Weights of a small transformer language model.
Size: 5 heads of 64, 19.5M parameters.
Architecture: biases, attention and MLP in parallel.
Training: a variant of Muon for these matrices, 1408M tokens.
MLP neurons of a small language model. Each row is named by its layer, matrix (up: input weights) and neuron, and shows model dimensions 144-207. Each number is 200 + 30 x the weight over its row's rms, rounded and kept within 0 to 999.
Before each neuron's rows, "fires after" lists the tokens most often just before its 100 highest values on Wikipedia text that the model never trained on.

fires after: ",", " sp", " cent"
L4.up697,239,226,237,163,211,230,233,152,216,187,209,162,204,252,226,176,188,247,266,220,169,184,236,195,191,206,199,183,168,194,187,187,157,160,259,280,204,182,206,227,234,203,200,225,154,181,155,240,151,161,190,225,215,234,181,175,184,207,228,205,210,177,241,211

fires after: "ol", " l", "r", "l", "ul", "il"
L5.up894,172,217,217,171,210,140,205,196,159,221,121,153,236,142,201,189,247,180,254,251,189,179,183,215,225,226,163,187,139,192,170,182,199,253,172,163,165,158,195,242,208,219,215,204,178,192,258,205,174,180,236,132,212,237,218,217,157,167,249,182,169,171,202,220

fires after: " M", " D", " m", " G"
L5.up1413,137,160,223,202,201,188,195,201,198,189,177,196,169,161,208,210,195,201,186,202,206,216,193,178,220,178,173,183,216,161,166,206,171,197,198,178,149,266,184,224,238,208,145,230,178,194,219,184,128,199,175,203,130,194,152,282,139,200,214,239,220,195,171,210

fires after: " P", "p", "ies", "ri", "on", " p"
L4.up298,180,205,223,237,196,144,248,182,202,288,182,197,221,211,196,183,216,215,278,228,199,203,181,206,197,246,190,221,211,185,161,176,186,172,255,217,188,259,237,236,207,208,183,155,256,229,192,167,201,184,223,171,230,190,189,134,225,189,204,241,197,241,174,219

fires after: " and", " E"
L5.up934,186,191,161,188,169,231,221,215,183,233,162,179,164,214,215,190,221,262,188,175,195,245,218,161,184,159,233,234,209,282,206,188,230,170,245,198,206,193,151,203,200,228,203,217,178,249,198,166,195,201,213,202,228,224,170,171,216,212,188,203,200,199,189,207

fires after: " G", " g", " p", "p"
L4.up579,200,172,259,196,171,250,200,165,177,210,271,206,215,182,159,248,251,213,246,188,166,173,206,240,193,173,173,207,226,226,185,193,142,248,177,201,175,270,195,194,184,246,185,142,190,246,221,155,177,187,205,215,182,243,208,144,237,174,248,231,216,190,215,256

fires after: " Al", " al", "on", "l", "un"
L5.up145,237,196,167,205,212,146,186,224,175,233,196,214,197,183,138,181,181,208,238,236,178,219,147,158,225,186,174,204,213,133,194,210,141,169,133,223,183,168,175,221,211,181,222,251,201,216,184,161,189,273,205,157,192,209,203,194,204,162,235,236,212,142,195,196

fires after: ".", ".\n\n"
L2.up803,162,196,185,203,254,195,184,232,167,212,202,171,216,214,171,168,137,183,230,177,177,223,238,205,176,178,231,233,185,195,199,158,137,240,193,202,227,203,233,176,213,196,182,212,167,221,223,213,221,233,190,179,236,182,199,211,252,185,151,186,212,149,233,204

fires after: " S", " D", " Res", " ref", " E", " Sh"
L4.up262,149,254,250,208,193,204,155,201,184,229,174,232,203,226,216,174,181,183,190,174,162,148,176,223,164,215,227,200,209,216,215,223,172,194,184,207,251,227,238,189,218,143,204,194,207,200,194,203,200,193,252,214,237,175,278,195,213,212,177,180,165,155,168,251

fires after: " S", " T", "er", " W", "u"
L4.up1100,208,220,237,206,207,232,250,180,226,213,219,238,180,252,201,196,230,208,158,214,226,172,190,219,247,176,174,263,185,193,198,179,219,171,250,235,227,185,229,244,258,243,183,184,202,211,134,180,160,194,168,239,181,168,216,138,223,206,158,207,230,178,168,183

fires after: " J", " W", " K", " G", " Ed", "r"
L4.up456,204,228,168,196,165,167,159,214,158,176,256,190,143,192,175,192,155,207,236,198,241,220,204,183,192,184,237,207,222,232,232,210,217,195,221,199,259,206,219,169,159,204,194,186,182,166,194,233,219,202,205,164,211,238,227,203,215,251,259,239,159,216,177,171

fires after: " w", " W", "enc", "st", "W"
L4.up1183,195,128,217,170,210,202,202,232,257,242,234,210,240,202,123,241,190,198,201,186,163,229,239,197,186,248,242,139,186,189,208,180,201,223,214,202,168,188,262,195,196,252,154,184,204,191,234,214,245,235,172,200,202,241,242,166,239,252,249,196,231,184,186,149

fires after: "19", "stit", "use"
L4.up1423,171,169,160,184,153,209,180,216,213,197,235,194,179,172,201,255,249,240,239,212,198,177,173,181,235,209,176,161,212,162,220,180,236,186,248,206,184,233,254,135,219,197,198,239,162,231,183,146,181,209,229,178,214,239,215,188,132,224,218,233,235,178,190,192

fires after: " D", " M", " L", " l", " d"
L4.up12,165,174,184,187,148,181,166,218,189,200,205,212,222,202,269,251,195,204,156,180,210,210,145,249,184,172,234,184,163,196,233,179,184,226,138,208,147,242,142,214,164,161,233,270,206,197,218,223,151,220,175,231,224,210,226,228,198,175,216,216,152,180,190,245

fires after: " m", " M", "n", "m", "M", " D"
L4.up538,181,207,189,265,199,184,187,190,134,211,199,212,216,203,199,205,191,203,210,266,198,182,246,223,196,217,192,262,259,183,227,134,181,248,229,224,214,243,209,183,229,227,163,193,166,173,193,143,227,217,244,216,227,173,238,191,172,220,182,195,169,179,183,205

fires after: " such", "i", " l", "M", "em", " M"
L4.up99,223,208,187,186,202,171,198,228,193,155,209,227,151,235,157,176,188,215,189,166,210,139,220,232,165,227,185,211,181,185,215,185,207,273,200,219,206,243,191,190,219,230,201,240,191,207,176,174,200,211,216,185,209,159,236,180,182,161,178,237,232,201,163,126

fires after: "ur", "ru", "ug", "ul", "r", "u"
L5.up1015,243,236,156,161,197,179,218,175,204,194,151,182,206,201,234,199,240,206,222,202,161,211,150,147,214,188,172,203,174,217,192,211,176,213,218,206,212,195,196,184,211,215,182,226,246,216,226,246,226,267,225,157,215,200,229,158,186,199,190,168,255,248,169,247

fires after: " g", " k", " G", "G", " sh", " Jo"
L4.up414,194,212,207,162,161,222,230,196,187,172,176,234,213,215,174,194,208,153,233,202,206,221,182,176,185,200,169,192,250,164,227,232,201,170,199,229,249,218,148,235,199,238,209,188,247,227,186,205,209,271,203,189,184,196,160,130,205,284,253,156,223,232,222,158

fires after: " J", " An", "it", "on"
L5.up1649,227,148,219,210,206,163,186,187,193,164,217,221,189,192,182,249,188,218,193,223,202,166,197,171,207,185,155,211,205,187,203,197,190,267,218,198,248,216,199,204,179,220,204,210,230,148,209,244,200,210,150,242,205,170,211,206,220,223,182,220,262,173,193,222

fires after: ".", " under", " Al", "r", "ul", " Ar"
L5.up290,224,222,234,202,136,189,192,204,206,194,198,199,199,201,156,187,231,178,225,185,179,201,212,199,188,183,169,199,184,225,217,203,183,214,163,237,134,181,196,190,220,242,204,226,226,207,238,221,218,201,208,169,211,200,172,201,132,131,226,219,201,251,241,236

fires after: "adem", "ic", "onom", "il", "ron", "it"
L4.up73,261,198,214,181,152,193,209,245,230,246,195,152,179,226,149,176,226,162,259,199,226,185,220,225,175,175,211,147,214,151,200,217,160,187,220,235,192,155,225,182,200,217,233,184,229,197,267,235,192,247,242,206,241,217,197,231,220,198,257,239,212,202,183,220

fires after: " m", " M", "ab", " f", " p"
L4.up1588,180,177,238,213,211,170,205,197,212,176,190,205,266,135,250,214,168,237,137,198,208,214,278,172,175,198,192,217,203,212,178,240,138,235,188,141,240,239,146,145,174,216,194,218,160,240,268,171,206,178,248,239,189,201,240,218,169,231,220,171,208,179,200,221

fires after: " m", "m", " M", "M", "t", "iss"
L5.up452,196,190,172,236,227,180,193,187,246,227,173,240,177,205,152,206,220,236,220,163,246,175,188,197,169,214,138,233,170,194,169,165,183,253,166,216,197,212,210,200,195,173,208,220,184,210,165,186,196,168,208,181,213,194,209,187,254,212,166,219,222,176,225,210

fires after: " P", " B", "P", "B", "ud"
L4.up4,172,207,222,265,194,189,185,162,212,172,192,256,151,169,210,190,190,200,231,165,233,199,222,207,192,186,204,174,193,175,188,161,162,203,248,183,198,192,183,226,196,203,147,246,219,258,220,258,185,180,193,178,169,204,231,179,254,211,211,208,207,192,237,206

fires after: " as", " the", "ony", " im", "m", "n"
L4.up749,201,138,212,143,180,182,182,174,229,199,250,218,175,246,146,151,192,243,174,210,228,238,155,206,203,173,258,199,133,189,225,193,220,195,214,231,167,220,208,182,196,223,198,153,98,201,178,156,199,209,218,189,218,192,236,221,185,190,215,253,201,182,205,210

fires after: "stit", ",", " n", " w", " so", " K"
L4.up612,233,199,137,192,143,172,204,219,166,170,182,169,203,210,216,221,253,202,249,237,208,199,208,195,170,227,234,185,198,206,227,199,239,175,247,212,201,234,267,169,231,175,299,186,211,193,204,151,161,192,215,215,219,251,168,158,215,195,260,203,114,165,184,160

fires after: "as", "s", "us", "is", "a", " acc"
L5.up499,214,175,166,199,173,172,204,162,179,169,195,207,134,224,238,163,232,177,174,173,182,187,225,171,155,191,195,189,138,225,212,245,222,143,235,246,213,224,208,209,255,215,212,172,166,255,176,167,171,199,164,188,186,190,146,195,224,223,190,199,182,150,205,211

fires after: ".", ".\n\n", ".\n", "|", "-", " |"
L2.up1506,225,181,215,167,185,142,232,187,192,214,219,168,202,205,234,176,127,138,205,227,256,231,253,232,202,177,208,193,205,215,186,206,215,174,191,177,256,185,220,171,157,214,181,215,189,186,235,235,129,206,207,154,227,205,250,199,231,187,169,236,177,159,243,153

fires after: " p", " P", "l", " Al", "n", " ar"
L5.up833,205,263,206,169,165,208,193,256,238,206,246,260,202,187,122,183,214,181,169,177,205,186,166,262,194,172,180,181,174,186,247,206,215,160,216,204,209,210,212,138,185,156,230,223,160,198,210,163,195,226,271,183,214,189,197,173,209,165,196,141,195,160,151,200

fires after: " T", " B", " N", " F", "B"
L4.up1036,201,169,218,211,189,242,198,142,183,208,215,246,221,191,284,243,162,204,238,173,226,198,195,201,206,222,171,177,155,173,194,145,188,163,234,189,168,181,190,189,210,144,197,230,205,238,251,214,173,173,214,178,170,223,168,172,195,240,223,171,184,170,237,147

fires after: ",", "h", "per", " h", "ud"
L5.up1752,277,170,178,220,205,206,192,218,219,172,153,218,207,252,238,162,139,203,201,231,203,236,205,189,205,176,222,182,149,192,212,216,187,195,230,237,236,230,181,244,215,218,188,162,222,169,230,241,142,230,207,232,251,242,167,167,146,191,240,174,207,169,155,230

fires after: "F", " G", " g", "G", " W", " D"
L4.up705,180,182,270,187,170,164,204,191,206,190,228,252,199,224,244,163,197,228,202,165,202,233,200,178,199,186,164,206,196,164,158,228,187,168,220,164,242,228,165,200,200,232,205,151,246,194,217,178,201,228,192,152,183,178,183,172,219,169,191,166,259,185,161,204

fires after: ".S", " b", " A", "al", " a", " G"
L4.up539,163,249,228,186,193,202,227,221,205,239,232,243,174,256,152,163,154,232,178,221,209,220,207,202,217,237,167,213,206,230,213,217,158,187,194,172,212,197,133,238,178,205,215,261,145,191,231,210,152,144,269,220,166,143,192,208,225,192,196,196,214,161,205,220

fires after: "s", " is", " them", "er", "as", "en"
L5.up823,199,208,199,193,207,175,260,184,198,204,196,228,207,248,165,202,230,188,146,190,114,195,219,202,206,249,254,187,223,238,170,175,178,154,224,223,230,200,184,195,188,219,166,157,188,184,154,178,196,238,218,167,186,209,212,211,263,228,197,231,187,187,226,226

fires after: " M", " pro", " m", "M", "m", "mp"
L4.up464,105,146,167,224,227,221,178,214,191,173,191,204,168,224,202,224,191,215,266,170,198,195,218,242,228,246,148,230,237,215,169,207,191,257,155,172,218,213,217,210,231,239,218,245,174,240,171,191,238,256,271,195,173,171,135,191,214,201,216,179,173,240,169,191

fires after: " F", " f", " W", "W", "oc"
L4.up1772,246,170,179,204,233,157,213,209,225,155,229,185,174,192,199,207,215,159,187,203,207,216,200,198,184,240,170,202,244,210,210,182,209,209,215,171,180,184,214,178,232,236,184,208,174,190,240,254,214,182,231,217,198,249,183,210,216,211,220,197,188,220,157,201

fires after: " m", " Wh", " h", " bro", "M", " wh"
L4.up590,128,152,226,187,206,207,174,224,234,196,193,192,159,170,191,245,187,163,206,188,140,217,195,194,222,212,201,192,242,223,184,176,146,200,176,146,180,187,188,244,205,174,227,212,200,166,215,186,228,206,234,195,231,218,213,246,207,247,179,134,234,171,173,177

fires after: " th", "th", " Th", "ap", "ch"
L5.up793,217,194,190,238,205,195,182,220,170,218,178,191,227,214,162,231,179,205,225,197,188,205,208,208,176,117,212,228,264,165,228,225,183,234,182,260,219,191,204,182,227,159,233,185,166,221,242,216,190,237,173,203,240,284,151,212,238,207,216,151,179,195,215,204